MLP neurons of a small language model. Each row is named by its layer, matrix (up: input weights; down: output weights) and neuron, and shows model dimensions 0-95. Each number is 128 + 24 x the weight over its row's rms, rounded and kept within 0 to 255. Numbers have three digits each.
After each neuron's rows, "fires after" lists the tokens most often just before its 100 highest values on Wikipedia text that the model never trained on. A number after a token or word is its count.

L5.up37:135124173175142164125116114091120093137125127128171096130118110160128137113127113137129146118132119147125072129163127134117091167098136141099153124159145111107149139139128125158169093083141135120162101166145128114118138124125070156120138104112149087112117113088106075141109128118089130141
L5.down37:126133113112141144147177168133128113112147168143075147121175095100129167175110152123132111117140124096119132112177118114127152132137137104151123115133112147104109107136140112138111117171153110111127124083099113137147141163136113143098157135139144132110161079103090168134151148143148094104
fires after: " to" 24, " and" 22, " on" 11, " by" 5, "8" 4, "4" 4

L4.up2:138178112145098145144106120127146147110144134129150156135119127133119143135129105101170123133134084138128163127110143140110126144138158126137116099166107111114141129185142123081169112081108097162111130147136164180140114127109125153122122125115105110144146116102142110135134157137122120115
L4.down2:149128104110131167117151122149101104125153153072121119124127092094139126153118169153122145110130094107165119122116109161150083134132115133148120119122129103168110129142146148122122123119114097143143099136156099152072097145153149129132125130129115084171137083164149143086122144118140136114
fires after: " of" 22, " and" 10, " in" 9, " to" 7, " all" 5, " that" 4

L6.up36:128098147166106120130133132122116116155152132124107127108186095136115125090100125163157114102146115140156094098097127140144139161118144137128114141116145135145148139171136109153095071174111171161110161122151113109144116122119158159141069112087168090118154150128110164110124130112149112132
L6.down36:170152094118119147177106148161131118124154133152139148090139133143132142120158108083107175136098139114151109147132152064124118154147113136110156148129108132112147149131146108116118162109147128082184137088106096144138103088105105119117108123108160155142103149124132112148090132161105093116
fires after: " in" 27, " the" 15, " of" 6, ":" 4, " Country" 4

L6.up333:110125087137125107178086161140147144142124122135132128096102142087155110162170107092090154137142125119145099166135095135103130100118151133128131120112142108151147167139096145153116107090118113093089134149134121105156106119157164151144088139112150116166105127181126135134120127154168124069
L6.down333:098119114152120100097100097171168164103077097126166139110138148127100161143134102136135097157116094165131088099151146141124112063113146138108091088145121113116116106128124124154103151139108127109084156147152134112141129142116121148154116103123119121138166101140128133155120083125167073107
fires after: " |" 55, " is" 9, " mi" 5, " (" 4

L2.up516:141154148111106101130109089142140171104133121135143128106105113123120123144096193102151142117133170142137115100135094114120137150109134114108138114132143133124141113111093159141143155136151151134149135119126138104141081123086175150148176128088109110129155115088152118108143128099113141158
L2.down516:086146139097125092087147073148122149118122110099140081160121116126115138149138141111150136126143130136113127160150137172173096123144152116110174071133148172139154099100095135113095124135126089170114137140124118121180136116120142117130149117138154110129113122106145113119123190116096108134
fires after: "." 34, " 1" 10, " A" 7, " t" 5, " Un" 5, " " 4

L2.up437:134127153158148154088129130127152100105177116100131130166115127167133137140094113080107142139104093127173128113148120103075139130136107172118120171133093115112129130151125101161140139120163157107132139114115163140168146156107082156111146129080131150108114098109174135107121095116106116145
L2.down437:108134120110143109125106142121127082148134154150183146122156134158148083159138098142120106087168106109140112101110163062091088139148162131131112130135139095145085121182123094159124118098179110153116136171136146136102151118124159133135150102120095115115134128115134120119186124107110118122
fires after: " and" 59, " &" 5, " et" 4

L2.up445:156117130171098100147142178144112150078113104141090143125139108151125126111148116140102140187109105124140123138084198128137102104147130101101124155140142099121123135145091148124124133102096150137122148103146118132099094131139113117093138137129188124107139102168161137150120150129113117132
L2.down445:077149087121182168138117112073151127120145093124131136163122095166095157165147099141119100110141126145090152172131095134112073149125124125096125100099106089119114093129142116143110111168165128120114110147112152134108128131135109077127146146168120130123150128083130129108117101119136162099
fires after: " can" 19, "," 19, " followed" 6, " each" 6, " there" 4

L4.up387:139125131141149152130116134094113135141096103113129125114143126078142133130111098104129095125160114115145121164078165133108134124132132073088141116114105127097129129097112127133115121094116144154183188126098146141153171151123148139139120139129127156116110094131102098152119153103101084134
L4.down387:108135118123160136071096148149153131107151152129106128136141161130148136087131116143129127113130132123117086110158135139131138140138097132086129126107128131144125143146161110123135137101120150098125144166120115186130111178145108167097144146133128124191114134169153097119092116152160172144
fires after: "\n" 77, "°" 10, " a" 4

L4.up233:153122150172150143198108153107116137131136122154157125180115129162132111132139062139087109109092110133115126180140112112102105109115040135085097138126100105120100139191133126090089094123133124149120174138131143158169096132132073120131139123117170123130113155151125103110162146122149150142
L4.down233:130131114108156113150118136145109148133143143121135134116149150061114131122084126113130110114181109126172101133121114119137142108134149108085161110130138123124083123139111124113135129125114150073072126143179128163091130100120159138127121081118147112155071143115167143086099131089129107106
fires after: " to" 42, " not" 4, "'re" 4

L2.up167:147127161174108135117147112153131114162146091126115123170120155169117112112110138105131124119142168114142088147149110131146130137097140082144121134101103143127151131088165121091130096182105106166120138108148158145152128128107135187143131177132118105107161068123097126153126108119087135108
L2.down167:145149156151110115093126115118138124180133093146109188109156149165084139114128087101158163119127136151155131119167101157107124143109129110141134111117126146168160175105135144115111081137091102140141107147146155157135151110106121102144153130157118144095159154116107166132101143140110126140
fires after: "-" 16, " in" 16, "|" 14, " of" 5, ")" 4

L5.up463:147113129148110153126099159116083144113161127115181140125131110128117069141153136144081067145113106131104124090090092129171123136130119089125151130109157108125128172121130122108110145183171089158150158154095164120125141126174103112140169160117119145153145175129182161094166147128135165120
L5.down463:096119113120118134139162136098083116090143113123150099107118139112151123122130152150091082123130138142090151159161104158134151118131133120095128144131118150142130097089135133114118165148104124122140121115111118115169097139164134088117178151095130151108112100152109156127069113112158105119
fires after: "′" 30, " was" 13, " Arch" 4, "math" 4, " un" 4

L4.up561:151127170113129111152123119120120089083125129112156155098145076173113149151150102112118129098072126137120108085120105107139116179131113123122117145150113121111131086121137159146122127119153176080099093155145133106121117151106083155147134124155134132073139113103129126084139142131143101126
L4.down561:105153143102112135128138153112153109077123125155140120049121136133153151136107111172155161142131092123179137096113162130134120102150123100103156139137087106112068107069132121114151107126119135133139139125091118124135119118144119127109140135149155113151117198116135132140119146100170114088
fires after: " to" 69, " can" 4

L5.up177:124157098146139092171073139129141186149072149114124162150143120140131099110132129138167151113182145183132132130087141119133125156125142098135114105139148095097116097095132118122131152148108132147149129154150156105151123120114165122116120114112122109110138154127148137135133168124099152170
L5.down177:129124136113114149121153127154107133131112151141131107137132130127129092113167109184099124156109081171104125098156113097163168130159148132122142127108107124127038147161160127134143101110114109145084129123137107134174142113144124121088135116175177103108108118144106129104102150161119134112
fires after: "." 64, " Second" 4

L2.up251:150157108117104107110151161126177161112179146176128105098126120086116125125112148109156120129116131115071097119113133120217121120128115100121103182089137165087151109114120165129120085080133147149158142151137147140149102126109142125095123108139158132113105131147113142153175123090106122116
L2.down251:094138108157165128117120140142147153149156131158160158115085131164144162136171158154170134104135140168128149107091145156134141142114130092164159143088154110149117121145116166116121110120112146121161110094145124165154094125147130078128154130139136134102091145129092155095146128077120136087
fires after: "\n" 40, " Z" 11, " An" 6, " A" 5

L5.up501:140115114173101122103089120088118105131129106104112133123164140137115132085118127144105147151136143114097166172142110145138112123132118142114103121084163128135107149158138152092111124180133140150179118163116104107102144115063123120134128099127123171155149120146104120127165148144095131115
L5.down501:120144116109104139108097096162150135135134138132118108117075122132151164125172097107124120160168121141113104109127070138106115113145146141107154187103072112165156163112109127118109151127118148175098159141144110118170141161132177108112147166135143147152147138134112113120061149147135119145
fires after: " St" 21, " of" 14, " in" 13, " Saint" 6

L2.up190:127145139158127143115122137094135143082104101141144130095101159128152184129177134119140107129142130131131117139120113090116128116091131074096119133076119147114149119116116136153156129171144156142128160128110119090123109126113161143161133082119112142104093139077152142170109085144160154102
L2.down190:148105196138128161146135135132118140133112123118113079069139140094103112127141075102096135141132104130128133157101141117139129100119124141129125147120139142126180143136109126102130129134121115173146097104150110131103128131137111141130122106127109125163165156144126132133100088153063133084
fires after: " B" 15, " C" 12, " G" 12, " P" 9, " N" 8

L2.up111:105175054119141142135156112144140097119098113102124139120118112121156108136095138111101119175093128152155107115105056113143120149082134119104133117103151119116117125095151132147147138137121145142162116131140135147076191143148186122121094127145132104140101153131145163110168094098139144075
L2.down111:107140157150097128144109080125139157081117146126146150132137168107114145129130098104120121122144100153094166129149090129116149106101143075134150140155129161129165121091121104152133146108131188109171144071128107144149145141180128133130110113146164131100154137169183126143124103089108139127
fires after: " K" 19, "P" 14, " P" 13, "C" 8, " C" 6

L4.up544:130133149128141162121125133105149149137138101106131069139146136123122110175142106163140104133131099123157180127144132125083092165109104127146160166136081108124125108146099115109137133185145147153126133103125161095115123135183135117126140160119150142136129125124135133167173108147148116126
L4.down544:102149125153162127165143139116132124160138128125098076129080175124150169138093148111136133111157110153147172119123127153077121098114143128131122137126126129162116105123108129113140204124152085146113142136083119126118125101178091097133138136163122113133142112139105171171155155165115099138
fires after: "-" 16, " the" 13, " The" 7, "'s" 6, " its" 5, "The" 5

L4.up481:108130146121099144137161160117166120101109104135154080100133111139116072152127096133134089137108155127089123173108168137166073146086148094092103121107108162103143143126125123141116086150109142124108123101123118112147129134119140152160123113162139108192115122126070135120104158137179117103
L4.down481:096172139126134099168151116137113107108121127093154136111121147146152119133115091137130133111153063172116168158157141118106152130132116127102117124138113178086178152141098120142093124131160081103092138151104128139114151118138159115141145119186089093104137151135127111087141089109143136111
fires after: "\n" 59, " |" 15, ":" 8, " (" 7

L6.up224:134130094118139137132114102110140127089126118159118101148167124125107120150152119138111147145139116085121132133102124159106138131091187105106107130129118113115167123104105099153138062118111128122089149179102133112141128120152144113183162174151131138161107138103121122098151128153076132130
L6.down224:107128163117101133134123139130117123138136113146117111169146157091132106151164151145111099129139096108152140165110134105124108091143144129117124185154133167128163126128163158089122130158113086099083136106182114123137127127155139118142106124176130109172115107097112136125105154094115163125
fires after: "\n" 29, "-" 18, " G" 6, " (" 6, " was" 4

L6.up614:139114095151137109089146102148133124099099143150101134114103098102145158130130128111113138093076124119127146085132109118151126147068138112101112129143138129129163135130119104089120122100133135139117143202105110120146074128101177147116110149154104092094100138158123133162142132149147115144
L6.down614:092124130123136163170117102152119130079098154114079111149140091103107180111107124091100138111111176132108145128118154107128128111116112148090116140162161103128142099129149132092126128155110157093077144115153142168140096079146129118136128142136120146103116141168166149125190160135127140106
fires after: " T" 11, " N" 10, " C" 10, " All" 8, " c" 7, " all" 5

L4.up589:116143074081136111126130178129108123133114116108136161102141117142179146140103088082153129141138166127134120153095114114106122156112067131117110134106155128095137105134084080144145102112126132133099116110165121123132145171115198109119113107174127145114116124139108143155163176118138155177
L4.down589:124136081124116097114115173119137124153092141135150113165157171109140141094136093127114104137141138118158112097071121131072119124123179112109113160120124128136135112139113163136167117104139108127145148135139121149097112096156124094110085139136169122167131088152168116134149110083135132136
fires after: " the" 26, "′" 16, "," 10, " which" 4, "'s" 4

L2.up458:113115141153162124155122083188155123135154166157094131113121113131128117122158111103138125158117107119106150150114138161092091098117091113141128106090108109108154135127156102127093080129123112111136211128179152148165124129134172138090130111139146128159129098121063102117115107135141115086
L2.down458:107097120128116138166110120164072132096128134142149125136137107125127110140132138136109153176122077153180138126126110134143104118124148094118096070103144149143143082157131142103090119130133098119101105129116119088112143191139137148080080119103121155168153096158135130104109173130165163109
fires after: "\n" 21, "-" 15, " \"" 15, " Time" 5, " con" 4

L2.up599:149121149123161121100105119165108142115120163121137156110101092148099117130114126113166128138133095163122129149134151146131111125145120146085107174115102135128161137085149128152108120139122170085177145149136118096145140134132121088142132074140151100119111115169086128155110133114075111099
L2.down599:117145113081092109105113103110152146090136116139170149148131187130147198151162123138078142161145132094148129088130139097150160135137137134108133111136085112122142108147130129144125119089126122091098153105135163114143142145163097136096153161152125142159118153133144114085168143105091110151
fires after: "\n" 74, "==" 4

L6.up348:175145152177113127140108115127094159114158128122137093109182115118138097127142072097105118161092115135110103105134147143092100114147130157141135097137140115114129096155141103163110124165129138150124140135157134159117116127117142143135116161130133163062139108135141146112153089135131140124
L6.down348:148109115169090118120112153104123139106115134114146056144112104120106134119143143137114128101103118139119092091142172135074116133129153107142156140185094136153125108144151154070189120103180099106111122134113103123144129169146162138116117122177107127130141140164147126134143140143160165097
fires after: "|" 14, " at" 13, " the" 12, " of" 9, " At" 6, "-" 5

L2.up322:147146106100143144164140106087142111121126138117137161160099194099108134160113118153131130149131163088100151086136087123131103165120102132126114137094117139122111111113077110113096124079110114170128105141157143127090165121119141144151097192110108101108112154139120128132096101144147134139
L2.down322:164149144139136147097159129147151153158117094158101112151099131164104067072122098129098128149122118157093148162116161149128119169136113132159109106111133095112161173095166145137123083129072131115141146101137106123079110131124135111087104147103101132101137148146159151095161117154141165110
fires after: "S" 23, "K" 14, " S" 7, "P" 6, " B" 6, "C" 5

L4.up572:128146116121150134116110116120170157102125120139131142111162149108124123141110159079149134125143141116073109112109100131173104145136194099111125156080081126127140116101153138123164125158136118130135103111158157123112106104152165108119106108144147134133145129142096095162152111115101137110
L4.down572:137207154153132139094102125108120098110125103116132108127089133124104117179089118104143118147136077123163127096100077160127131133119151138152159146123137125113189105150103168136128085113128155136137082141144087135121138122135150130114180102077131157117132163114148138147167130141092126145
fires after: "," 45, ")" 10, "″" 7, " United" 6, "°" 5, "-" 4